Weights of a small GPT-style language model, trained from scratch on English Wikipedia.
Architecture: RMSNorm before each block, rotary positions, no biases in attention or MLP, untied embeddings.
MLP neurons of a small language model. Each row is named by its layer, matrix (up: input weights) and neuron, and shows model dimensions 0-127. Each number is 128 + 32 x the weight over its row's rms, rounded and kept within 0 to 255. Numbers have three digits each.
After each neuron's rows, "fires after" lists the tokens most often just before its 100 highest values on Wikipedia text that the model never trained on.

L7.up105:121137105190104122122155139126163135087156137129157102136223150130160128123123116147178150099103144164175148128150155101164106123123067101073161136040191178115103128152156118104115186128144128026097147118159155102106172157144115115116140126149093106139176077095097118075169114168109135143161136145135064124129121118158195155050123134106105136157122157132143135127120096095142147170079
fires after: "s", " ", " \"", " to", "\n", " in"

L8.up402:168084162119105127184123156155124177124143178128123093167075116109162108147102191131189124134131140143062111069134111138229124130087103156099097103102112099128114121149156110091131167108147088152127135149145095157134150146130182081054126115112164110111173129134078130146175145086144126101112161187175133118136085101158114124141162146126128119117051130100098125158178087102083127083074
fires after: " "

L8.up457:156140160185160144110164125125140104081118160156168128141174069127127113160107107169120088120062126205087153119156181116106096102073092160133139128112100146145104121145082170112099137132109120104176130112151160086107126143144160104180197139124109117184182112103214152120123098156139141050145142118142131105096146136169036074110111073213092102118123151105116136172122149164130118184127
fires after: "y", "sh", "d", "h", "ish", "k"

L8.up387:181107103121173111143108146079122149156151173130132123154104126138165106134150133194188134102157155171055135112184134138140124132074075122052116148083116100086170094156107106105123143100188103110090103127171178114154133177134144104101129136096157163173189089140147110105116142111095126082107127137101093130134140115147091092105126153127113115176061140162103145151196151139163073076077
fires after: " ", " at", " around", " from", " the"

L2.up568:188102114155140148137162085119076131146113168085080074138118112079117173106103072141148152155061147178113139106125157124152153160128136094117102128141083154160141115119155127098109164133145093088189098101169118172114072161065099177107149130129081118121116086107127106156137117118103108156184163132121128083076143126057077122070166070138089142126125166108127137177101085117148166204070
fires after: " F", " f", " Mo", "M", " M", " ma"

L5.up295:161128113103163123084134181116107107063123195095131115161138143120121115107167108137110122077125163127086142124139160120111097133101128103082142095122191172120105158099075134094115158123154111057085165157137144119103158093124165142104143160079163051158165136131130093169093144102140133168203163066116155130113144132114164157061080126120103150114125105117115191147135115144139088155105
fires after: "s", " K", "ock"

L10.up312:150084136140106160167167116081101106108120171122063136071109110100160152149126163171110125117104170163110206054189092172152185108143092098119159127105100065108137165094141090102140135137155131117161115094130079095090069139154169146096140143180116146121203143086123101132149145170147128181164155094101132146203131168133165151137054183087102094100150105099135169158176120134103080123146
fires after: " |", " ", "-"

L8.up72:139105139141126108132103178105097115043130122109124143129114080141132081135129128199141170084164113115128195161158165163089142067090125044149118140111110087032228150101121144132125219081156104114085092152134151132148123094098144138107149114167119138130191156112106128134173178121138116084128148167084110101121116140167076132137104177162096091143102101152125116153168126120093120104067
fires after: " in", " ", "f", "===", ","

L5.up372:191058123162136183123168117086113148113161149108102064157105135099152140157107144111082109150072095156159153208161074110148081151068141140148112148166127193142101057081119174182122158119179119128126052094103114186117118154125142118051064158103127092178091133136122144149123090111123155119120123162091082116133068132139112117101120135155133154151112121173114145139117162158121127060124
fires after: " A", " P", " part", " B", " U", "k"

L10.up171:153114134161105144117140144177116141208116097148168111094162087129124131157163156149133081097115133162089138136185165131123143137181083111164064161134069123117105160070109154149018166135122147083119117150127143135145134179134064122101095138141158133203130048124115188068168112129156141079135132119186142170155140167204147166131089171156143155151080153128120106182111164115112120107158
fires after: " re", "c", "re", " inter"

L8.up166:125083077212145142160121110161167102120153117108126120137089123148100143111152166166114116043099122129144157164115098125166114118158162102114211090125161148076106139162109168079096171103156142149101176135100139061108133143130114146118146149102149117104124161029154139090151155090094114116097118111118073125191046135226114151128097096177103084141145195122114103184139102115073140130103
fires after: " ", " re", " in", "-", " un"

L8.up580:189135128187127165142139069101144137110174151123142144173105099216159148107142153115149051056103120126141137113121107089156128101054069093092189144114080153151118091115150086125130158109153146059132109122118074152119135123101104178106164094160154143201184172193108104145136075059140107162080094138143137119143165107150088089138108132118122129111125162110114101118127127117181141101156
fires after: " the", " \"", "\n", "The"

L3.up7:100096145156176124174180090132179149075151074169180142100132100149183126160131118128146076144092137159090139122080160143146073095157130054065196094111080131107169100119166109065136142095198105091105145116142112210119161130181120115115148087117109132116189127149108119083128132095153097158187162149074104161155138140106111152114123164104117105188104091078109153151092133116130139096076
fires after: " ", "s", "th", " d"

L3.up197:105093187111163156167128168153093137106130151138097132089144129148138106130137102079148115117141159189204111187131134152179104178134104101117125123110148143146090074125151145161126118145140134125151155141131187127146060149141153116094161036150108082211171171186109102094143113092090110128119132076093090126104162114129113104173130090121129128114086151123103127149145155117126171091036
fires after: "s", "lo", "n", "ra"

L2.up20:159120132185126168088097078118123133084121185099111118117115110087116087148142146121154136090020145149096119119110161125127058107060086122104135127107146148069066095132175113123192167105142060098148111126198095107113131083121160148101134124094144107166151119119098098177054104098181138098174162091151162109139161124172153167131145113127119084140094133170090098119192153102145141157117
fires after: "\n", "s", " located"

L3.up255:161079126149143140125136090151088153105152149094122118061139084170146105118162115149107152082082165173080132086117191139148105141135055119114109097095124105028135170170152069148122139088175066118098108104145131129120153076151105173114158156120116104102127093155146080122117161072175122072116179131174115133155075148121197128152109057132157140116092143174134102157179087172140139136143
fires after: "\n", "-", "tri", " term", "cu"

L5.up628:131154130138147124127115149115045126148134160115119145113125159119168121166157159120170067050123133171100112121132111126131084108087142041098121148106103081156204104133125161118151084134107146135124060139142108144118140142161155112136062117196168148136175126136166063127142074032156072143158160129124065144165142114138185173121086096153158141120153161118119099132153139111126090093089
fires after: ".", " the", " con", "\n", "de"

L8.up553:129091144153111129133130132122130150075118125104140057189106132120151134110111143157145100119152153184196160145152161119117106114099115144122142140079113140166151120119143145118107143128179114127123134125112123086176094125166197089087098147113114107158128164127095118148131144066063124143086142095194136073154121184128145119093127113104135090199068183102058184150100033089132146112152
fires after: " ", " in", "-", "ed"

L5.up218:174122164122090090143135166103104084151127149092093092166094073133157171029198105108157122111127160120145135159108142148162140136077133104121173140157156123123145125057153120133180179142164017127103106178123159155170128101150123117133190167143139165169128157136133141120100093150121111110162123147100158100151113074063133133124084113161130130086142175128129189137092076151115129144099
fires after: " a", " ma", " qu", " Al", " in", "M"

L8.up104:186053132157150098183120078095113142113122126129069121145117101096070157128150144153106160124133109154089124106103166173157150123104114114072132117102124156099158156127117146131180134143157099117068122111156105160223131182146137144146104081118139136135154112134122116146160104157121121134155113175166081133156133119137034089127075159131117132154062170104132076107112116191087102129093
fires after: ",", "S", " in", " U", ".", " S"

L7.up230:159174119149131187102167071093123077086143076079175123162114128107160119112161145117198142131123162191141206088139142100152120121108142094132182142133130198111138109143195164151152157129133098089152132154109160088160115137091115131079141111091148039115119180135100171156121073141149129160172184070107113087177117127100080147147090160122136125094138069101147147114132087097149141183129
fires after: " ", " in", " T", " of"

L7.up24:172080095143175076105134115085156074105141126118139036099089071130129218128183122146157156134150102213097157144123146204115136178125146106167172150131110091097162090099113119137139121093143099085161157117141126138173115140166065168074100117073131100140152146126128083087114122113073155112117123075095153127166130104134121219118135123151123083095108187170138149147057089105136083138095
fires after: " ", " a", " in", " is", "•", "\n"

L2.up378:154115116110087137088112162067122196152101126118126099120078158099159133131097145143162129092026162138090166101137101151186139156145115095164142100162095113093181119109174117091190097053118082095083094124162152120164090189141101144122154124123140152162159116155082078170143151105128067088136118099061104087115099093144054150152072140112165101085079168126161135128156119162137117129154
fires after: " ", " to", " La", " imp", " enter", " represent"

L5.up545:174158090122139131122128131138160131131114130071093129152143080111165054126155155132053087140136134166094199104191169097163102184089160167054112120154159143154168050121119193116183162095131095075157076079104146152171105169165142081128119142093071108145097199144150076172125147107094147139132182148143114115137140084130126171094112165108164117123116106125106160164094123087107104168087
fires after: " S", " at", " in", "t", " of"

L3.up392:140050142122104083163169143139146136181140171109073136205135150129134130108139186185147137154117207155101135124111112089134112175149131107120114099084077156116107104123101160125092151143126125065169145056132131130131114233186102112144173167155124129143192143103090127121150119136110090124199141119099158089123122090061106155111094183130086122166121138136114105132120121162114154129087
fires after: " sp", " b", " f", "F", " W"

L5.up347:140120169093142144104130109121153190172142091101123087106137098204070096168138139186107129135051130184173163093119166160156166163114120113116121131073134082168100067131119157051079098152110132124176172168130133100150057139144062170143160099135122108144105180102067091139110084139086099132129100132137120163113107077156086158150094113120142156077112148137132136139088127160115143164107
fires after: "-", "s", " An", "con", "ra", " U"

L2.up304:111135166124153069154126144120151144189136149100076113129126159129177124121180106149088119155088095154142116107117092157205088169146134102099132201066094097098178108149130097062146138126143122110127122122095130122158117137169093104167112103045146143092170143152121097131097101100099101193180138209121137117137070144133120085169078171138154118110146166170127151133135107163107128120176
fires after: " co", "ce", "und", " kill", " sign", " end"

L2.up130:144136097117132121088112149139147183154106191083112149104157129128085123138138110117146136175099137135166143115108162192178076141094128163148146139095119115057134106134181149107195132168142103107154077102159156150107104130105083171143168128148113136106083132137124078150128061148075151144161125068153140113117064155107119169166122106140091135090144162201089110175160091099082125142052
fires after: " O", " f", " V", " ca", "M", " Sa"

L3.up106:155094166139174110082131088105119128127095195098114082092133146095118164147163201157160190146067130141060145110080181183115066138118114131129141133132145146100116165137095157095115137107130135113178143048157094093175126089153166096077184147149159113141159140131125090168080097185143101101135130084113076169117108159114127174132154118128115078124131120138066098138112176146096127156136
fires after: "s", " ", "S", "H", " V"

L3.up324:160113166157107162085114065100133132142129183114156171121144132121169192117161158151145110160108144136180150179110082162115116141173136108149134094142136096142090096206064169153211084144130120119168110097153149146115142123172124168151212209136156159144139097102110137120154145081166089154092145155072122047151150169094121149178127088130175134124077199168103104125127149119085130167113
fires after: " New", " f", " re", " so", "fu", " Frank"

L3.up467:127126110184113124100156108164061120105145156095073140131086141169105129159162111140095142084106070146089129153184192092143141178134098055150133148152093175157111116137136129086163175162141146082160124122173156151157086127108177125118150065134068144146109124123120120112117153138159139117135097143126162133142128073089094096113104155165108127131069122067122147173215119168139094134159
fires after: "'", "y", "t", "it", "s"

L8.up6:149082064174156092183132125125136162087137171091158107139094110124193109105078153126162113144084134104144153118109072147148067116085089108140170139100133116045147105125105067078119172133102080181110109093131149103183131181099134156122090084178162110108146097042138034144139148093106137119097132167099126117164084144091104169111114153152082110098141094102079086144152158131127131174121
fires after: " ", " (", " in", " as"

L7.up223:126114127151108170180122202114066110094152091116136156102122175124110141129186122166102140105108116125112100100163141111135102132119093102121182132078159124131147090146114082133168129165160119114160076120175116143106183151133116163063109172169139090146147173085141105126226140089074134090094149143147124148116123088156092105118167141144058054133107182117100111102164061193125138165167
fires after: "le", "e", " de", "re", "te", "li"

L2.up532:109110119185117129051108127150114151095115113179170118205120154137053086134148166123108127093070152174143138176134150118191092113102145157149123083144116113060124153123152136076120126071194074144127117121093060105203152055128150095140170079128142126172150109112083074112119123077091120087103165099141132169131083155154140114170082122119135055107102114189106088135114104117164130128117
fires after: "er", "n", "ur", "\n", "ter", "p"

L8.up427:177082168157099127114121168160101119152130127133085088113101102141142058141167140155122158082105118101117124174158151105101067103167139126127156170110075106122102114101110203116099147177104072147116083171144114120125073110194114127155151092120119109185143193140099170101140091102191126110113074105130059132138096139162088161066126134145144106117106118175110134211142167095137157085077
fires after: "s", " T", " S", "on", "en", "k"

L3.up206:187154110199126184104125122120115112097126142111119111199139121160171096160154174146162129082116132106050152160164130143172126111130189104177161125138116121097144087108087097129048115098111097118082088140129136064154090214171095149125115128098176156111185069089146164112134102131145107122176148142055084116140137121135133185114162083118117177139105199150085101106107128142104098159102
fires after: " ", " E", "y", "E", "ur", "ci"

L3.up229:115136127188121114123110141132147149149197160139155102163128137143072155166150218097107098160110143236142121128102146094156142126096150085144215137118111100121105132144151134093141150128136133081146117145156148163135145168166108110093196116083178155134155144106121128144152140107105108126151131117098135141146098179150087140124136158118144148145110144161149167129086164104068085102085
fires after: " ", " dis", "-"

L3.up397:134150101144153127108152124146124179073143142076146124195118090167131187087155107158079114102123099181104152146138110116133120110109174101100158088081086126141184146105169144159101153101131094172170035102130121114150083127174159142114057067116140149119098169132149068182109144062174096150209150113081089162124087101193110103174146119110093165094153128110131161160158132098150077080137
fires after: " C", "vent", "id", " di", " c", "ur"

L5.up310:164058092101157144119146129109126188109139167100166066123133178116143132120154156094167109123094156144104156136139114139102133035087160138141159185091095182100104120075095080109172116151115048054170118078180180137098119132122149213113121149138127166126091104096091079122143160099074091129146119121103102196133151115188109135166154069176107157136098144083097146150178113154139092134118
fires after: "te", "mp", " a", " Te", "les", " 19"

L3.up235:066149124109076111107157127180088115110158130104148067188175180121137110089117116060106160070174086164156100140169167111156086145188113153138165176128151180106143078120097170084143148146130121070139121090135087090188118181145133066113124183097095111107136128137144144152121182109143077146178196104102099116174146104111118155163106134152129115108082088122095171128165148121109121129089
fires after: "s", "T", "it", "as", "ip"

L2.up438:143079081109165099135171078119183165114163102121130172136142075162113161136123180108143163123155068128172150125077086184141144139111092152162100099155164103128117104109072164122136151122136129108167170121145124128131110153166127173102103082142092158092177158068128111172118094150189099143161134088063085153166135109074127141098105066089106034149107126154130145152174117113120070142180
fires after: " ", " St", " |", "D", " st", " O"

L3.up121:170050126144152144108119130141128128145157175117156121136107097079090147077143163119116193169143159108122081113125149113189128195142084137112061141100150092100103119161083149138150139094194084116146102137138089159150082195074180167106179150165100100114116128098106113179116157178140076147131147152102155123129099183063108133166162065183087081105097115067098171148154134123118105109102
fires after: "ed", " S", " V", "s", " Bro", "on"

L7.up110:117117145149149158174161167181102125121114194129142103120161118099144137133157142106109124120069138132092137100115108096149127156129155130116168123129147173096199073126098149123144178119136065074136066155132120083110132145109157145049159135098124127101087156121105146136150096130132166142159133090070094117174124115150116113141064192129117077080111093201059122154101130152111137114062
fires after: "s", "d", "x", "at", "as", "cu"

L8.up155:128167097125122143091153099178092166124157131118118125178151111174115144117114150099152161113098134134143127163149105118157131132099116118082149196156050169117127004155088112107168122129159112129156123084102167127144085160148070171076061064163089122147124061145088117081167112107035138107070115177142099078149146122149091129077141080132142107155093112137137097162133105145141146090113
fires after: " Bra", " Ro", " E", "re", " A", " Be"

L7.up625:172116091131168146074113138126084098128127223087122144121152145151174087094165131169086106113132171171111100088126140110117114129101053122133202121157143165122169134096122187135121155106145157132108136113127122148111063171129075132060160147136107110127164177095088179139143133125128137122126113172101105084124110136142155099146142205133112110110113177053098111130113122101104157003122
fires after: ".", "s", "c", "o"

L5.up452:151094122158163152165146192117086143175134167128133180076174107137169126132074116092129182188065119141125114179124069128107104173099140091102173097046090166125129126142143163109089120132120136163098101187123153136138138125139116087151136111151088083109119159110111088101160145108105119131176166143078121124163156176139101171125145117102142081056125114105136177172169138141096105182091
fires after: "s", "ill", "le", "and", "us", "en"

L5.up77:126134074083119129080134085111085112119130189095113109157122071087144113090110126212089113126104133233140148153118148094101093086098075102122156114120130119118109115125121115067109161123169138121174110102137134118100106158143168185123148185108139089140210194164092158211111175131153084163138145124152144107125128139133133133128106194149091138123132167110120183144142120109138102158172
fires after: " the", " a", "s", " The", " A", "z"

L8.up331:165093095127120135133174149158161108116198128080131158082126066117203110073179121169087117048084135129135147124153154099126099107169071097146127139144108136087092091123118143122028143102193112132100111153110125110138152139157054143106111112118131121074110095155166163164151091100153125117149144119120151171113080139130155179169069163094148103102122157142077117147103120129126092114090
fires after: " C", "t", "c", " D", " Col", "s"

L10.up470:155085142088118087140133172154138152154133159110094189167113070163099124122141168146197130099098162184155154158107106120116138069080134083116165123150112133051102064078054088108092114160122086100122148090167133106103092090111165147109156180161164165158163129132200124105118140095123105137121133121134136094173132146189087132133154156148112188163156138130136138141172123153137044140107
fires after: " ", " Ba"

L2.up170:122090105136183139068142150114154135109167089086181149138080109187161161104128161166156076085076108133096142117113097102102091105092125132192119163112057133109165124110132117095120111107177049119189104093126108049122107140090144176110110096105132142141182121112177110064051116077108121093132128104079078161164137104189126163134121076149096114152134136113138131143162114121116153147131
fires after: "ur", " E", " La", "x", "te"

L7.up528:149113117117147137091161087075100211113198113111111103092125086157121111117180204150112103150083116179138117144099076088133150155106115172107124175154101043140117085104118187122188114146137126144115090163131121122123145187114110151039140118148113108149162082094138104120117103152103148094092118102143098135133093153111128155085157123142077143144099188106140112133121087097078120161114
fires after: "-", " ", " (", " a", " An", " h"

L5.up149:172145096112146159151184138104090147105129121087141107078170136169130127168163132141068063114069106144094179198117138172100136119098089170120132153114088157115088176106105063154153167119111089133165115165134110149133113142148107201153161076157152137172095135083171145081138148060092159142113114101111144135169170115130082145129120126153119083113138157093145126174153081097120158180154
fires after: "te", "e", "o", " He", " Te"

L3.up66:201139151120109185120184115097140135172110140158096069117183064110165155129113091097080130168079125107137119167106125152146077146095122153118138126168118183120126091101157134147098111192128124167166120166123156185101097123156117213118161110100083148187124122110131121039131093122132142143096135204095137137120148131122091141134152060149090076159124165133140112188135108095145117168080
fires after: "A", " A", " B", " Ber", " Li"

L7.up343:153157109152175149124152114163140119092151149102103157125133129145138142192139150183115114126102162191150121117085170111136153126150189094095187154118115104039169161090080109102153170105143105119090093134115142135145116158222126137067119097131157121127173097069047083113108111097135141100056163102133085173138111133110158120086128181125115105065094122130084079118099118171099121129102
fires after: " ", "s", " ex", " un", " a"

L5.up117:170109158093152102095086074101112138127148061100182102178180092102170090149134129103146095092100122153094144154165150133129106146128098104154160166112145118159112140128172139157111199162135174150129115084085106145157137117231090131078112150130183078141116124178154177175094126137114123151093114124186134100163099156127146116106116091156050176095113152152105093140143084160103096147090
fires after: " An", " a", " the", "N", " an", " is"

L2.up269:113152099152137135116039130116151129152126175089142096160122163087150122157100110090137170115104105108182156075137179154198121135126192146075107167169079136077136096105168181080154131100125139114171091161178109121160114115092136122140108099142120153119117134152076098177139099102142161068195090121107101081135094176135152100113096132101102047091093080139089144146113125101094107133167
fires after: " S", "S", "O", "U", "s"

L7.up588:104119180149139091176174107089188155172127142114149148156158084139136184101136124142187125147100186157190170162165169152173141137143112071128122133099129115096097045126178173139198159125137124083125111133132175176139113188169092124122180088119120113129090110095119130151143127145115086112107159079109099130183069142114115169095119125089150101140105145131124094155079132117100114135115
fires after: " ", " S", " c", " f", " under"

L3.up391:155069057097150156105106138123132159177099182105106108188160120142132131050099117135095141153070106075090201151124152109143125143132110099109097073120092136179141097130152127114121166123140107091179120172129152180130117154082093131136112124137131151152107115117109093156152059109133122158094142138132103097163078127087074124132114124232159111075075137163035167138087092125127103116156
fires after: " S", " Vi", " So", "S", "r", " no"

L8.up117:163147187115109133136129195116088183125087170092043091137162112129085096127181162123097165087166125152164130136143161148154130159101150090162149163143142158128093065109117167152110120097146108100138122128132150124113108131138168113161139102111151084083136133108142185131110099079122079155112170175124081181164165085075162147152148112176163074053085142130075133146134151098120131165088
fires after: ",", ".", " H", " h"

L3.up587:132158152104104134161126126129126160107159201110132117065194081175093145077087173108171161124137167175111101185140156095116060156127136116125134135085134143108139142144164124088094102109167116111119123111121170151126111090107109083082147199147117153088084194083098106093128122069122170132085148098126142108171123129100136119190068092150170082092119096076080164131105101183080111111106
fires after: "s", "re", "es", " pre", "ra", "pe"

L7.up53:143097164153101160128107149116137118043177079097066174140141119132092163123138147116156101140120119184151198092166172124144116180081138095102148089138092140123089165077092149127122146092169086087179110117135118094143175140176079125115157154102139083111111153156101125116131117217153102133195189125093105194161094116161117127164172108108141124123144128102121120161176147134167113101142
fires after: "en", " C", " D", " c", " S", " d"

L7.up412:186106140200157100173120142068139185090136117114170123105123080115133121192182167174095106142145141174091167122113144142134158117093136141095161185034115126130140118115137118062115121164093111062072142075132102146099145175121151193115161096146110128150142125080098147098113067111132119108154145081103131097158119145132150158092118135079055129118104108095145171193129094138137179164108
fires after: " ", " la", " in", " h"

L7.up427:151073187118103208156101112114080122088127158120072093100143162184173101107156118113141135078160183133132112164133247096139143128096152063166130154149055083144135129100086160125169132068160093107134140084137109159105155151143115129157133142156145055136141171134076105091153128126124144092144096079106123040137099148096110146112077095135131138125123139068082153148158066108137113081130
fires after: "s", "-", "as", "is", "y", "es"

L5.up162:166179115152122155058155131119140135093108108085105136161073111084144171107145126084202110143105183137136128086096166151172135192097136138142138127170137151163109075117141118157089125118165117108151107185089169143123118181121148172127139177148138022158124126142178168126129148163115145115150133124130097159110081160152171082111129145117044064163155140167076127145116107114107137163086
fires after: " Ka", " H", " Ta", " Ja", " K", " Sh"

L3.up257:172087115048157119109138134142160121162128124068108120131129127137102143137125133145188146117072134115093143072126128077177148148078139119154089131108103105147143123101102154112140153157198062073145172079127168120187086134122047157098122143095118131095105141141109129168064110137130047151175221105112136110166083097142140137092113107132107135186127125158142163169100068159145141153125
fires after: " ex", " comp", " sp", " P", " f", " co"

L7.up531:139187155113140136084157144125141169122143141109139105092129135124147142094124078167159135074061173169174144122080140179165124109103110085091119169132096070125139091169110139120133117158135123077119128132075162109105136151198140184088091099114126038167135087164092132166113127146130093120099121091153099090150117169134157168120128163108155144119099160133112086120150057153076137155068
fires after: " E", " J", " La", " R", " H", " He"

L5.up107:140101086158133159106081117145104096131124167079113140131123091103204135139100127155128091146110143126099093171111210096095081081135075102088088126140070158072156139116135166103103171078182132133093149170157136150092080154150116130064155194166137067115107134074116089128169106112144133119112119110068129122147098162169101095177155075097135081058137137087072104128094100114145128205101
fires after: "s", "z", "c"

L7.up550:130137055156086160122116152135181098158138142155159118168198101170115156113125127141115083075122167117143170101103137217170128137130100146160112164129083163117172149112121110098146136138092142138158189122096182109097096181151131146152139096136130123111185069110149105162161160073117129093148123149183119134137157075145166134116148166154074069128125187062095092126114139204179136126154
fires after: "re", "hi", "le", " re", "i", "ri"

L5.up528:205156128094155160147113125129190123171137140070097102153157129162137129157131141103131089100120105138103168134087112139104178084111154089168128147118125167060160082100080115110175157129153135122165093130143081072115103106152162169126128085119100143153168179201105062150143118102044144136136125119078128124148099117156073125123031176096170134067101158135162175202145124167100122123136
fires after: " in", " the", " ex", " In", "s", "th"

L5.up376:164079196091113126072147154124228117147122147085097162135172102147199116120146139138208127096133180164157153147142155121143124078115081055118119146134110140115174115142098126146113143105145146062150086187088142125111113081087152131106162101112057151134187110209159144073165094087144101126154149079137099103138153142109134132091121102140107107149143146117141134133185094114121069118121
fires after: "\n", " the", ".", " On"

L7.up391:129077174130117119142126172087206133185109116090123128111181132135136140157122188110128135163095135209117142112165146099165125120134140117104137097086122134127146100086146083121074176097158134089100134094160130125167130157153128096081111151162175085146182094092140092143098151149120116134122151098170126161178090141176141138133107120151143146128128210184079125136081111163053116145178
fires after: " ", " ex", " was", " p", ",", " ("

L5.up197:143124103153107112065138118138125100095104104064155143173134118128129140158115135107131101105081121191160127132058172071151148075106110093144115142133079184099117169085095069120128182087134153099219153103133174134141136076112093125140133110146170129175164137170089090166118136069089127135159154171090136153168121134081104181086053095110140130099137210106108097169160115139106092182105
fires after: " a", " in", " an", "th", "-", " The"

L5.up415:171083083134121098184134125095093163133167174081101102125167120092146103109143137143136153175109196162126144141078152107220073131143146144097209165144106091108149153102156133129129129199131140064143113099158079142126113177177121097161114138153091127152175080134104150136124149154092078132081154150136168103177128159141110181156092109152099162081073125082143093126175108171161115145134
fires after: ".", ",", "2", " 10", "4"

L7.up344:176160157163192141102153212062101136120127106110115111152119153106089125119151138144161135133072102167138155144122121129131097116092112122125199132097105095182102105132129153132170113166163087119126132121144158101113104120177112173108109070137118068121101134147132181176159144077145091086101144134096087031126082118102099080149177099116061065099086130162098155115105136166111173157148
fires after: "e", " I", "y", "re", " Si"

L8.up632:127148093114112130110111108082079121137143111108189105093157129064105099107166158136116100125166135151128179124085098152121072100099151139140133136092124093174159153139117128145118118087149127097093125160119095098143094160156143145119132172097083108111092150159075095151149095197107091133151200078067075087138146195189107134167085160080096107172066179129087125165181099138092074118111
fires after: " |", " at", " 19", " "

L10.up405:167122199095104129143146181120167188103142214100096103088091160138133076169166169177190140072119147158145178138157101170178109135087073166077090147104058122062114117127167175180145124167126112145156140137171101156172142102148154129154126128099168126124195135079091120123147098086142092101119163124121138071170103099113166106130081136154188120136104119124093132146136156162096196097162
fires after: " ", "e", "R"

L2.up604:140123100141188139115072114131056127107130128128119069149175168089115143097127139093080147112124137177163113158127182130154128144091136061143162163119138142103121106142129169149108102108126085052169093130152162135117120129181092097148075162172089145095141167096132155103126074043130112150146125093121075077210135141158161140159095128174118086044100143123091141148143134053055074145112
fires after: ".", "s", ","

L8.up245:071062142158137134106172205084162145137132149142083133098118116135105106102126195128126110135044173160098153101114126067144116124120098132102157108095123090147108103147145163105151162162117142111092079126102134134172098192058136152088127116161153087115172136131112124104215085113136132143135151092158012140154086119139058197135061175144154131155116164107115125137157123080096121132136
fires after: " ", "-", " dis", " to"

L5.up534:107158146134112119126123172115123144100175102080096108126082130100040088133135100160105140152101136158158089136112094102138095130149165118123185149159152021144186118124149111136077163109130159138110119153137118059120125171131094119135106098132136112114189139064095122106159077082098128101114197148167123141193103131145134116158102195111110120093040107115152100142118106146096112077103
fires after: ",", "re", "li", "ri", "2"

L7.up250:156113139130092163112179148056129214103113106112107070144114164112161151133156154185124197143123137184092157165100109116124142077111146142160177158103161092120219158125167065111114218080112142145094120143133115128168106130093147137184153140117060146161129157153105101131186179109096132140158109081122111111165066105081184162116121159159087117168108158120154104146148101164119122125114
fires after: " in", "ed", "ce", " In", " On"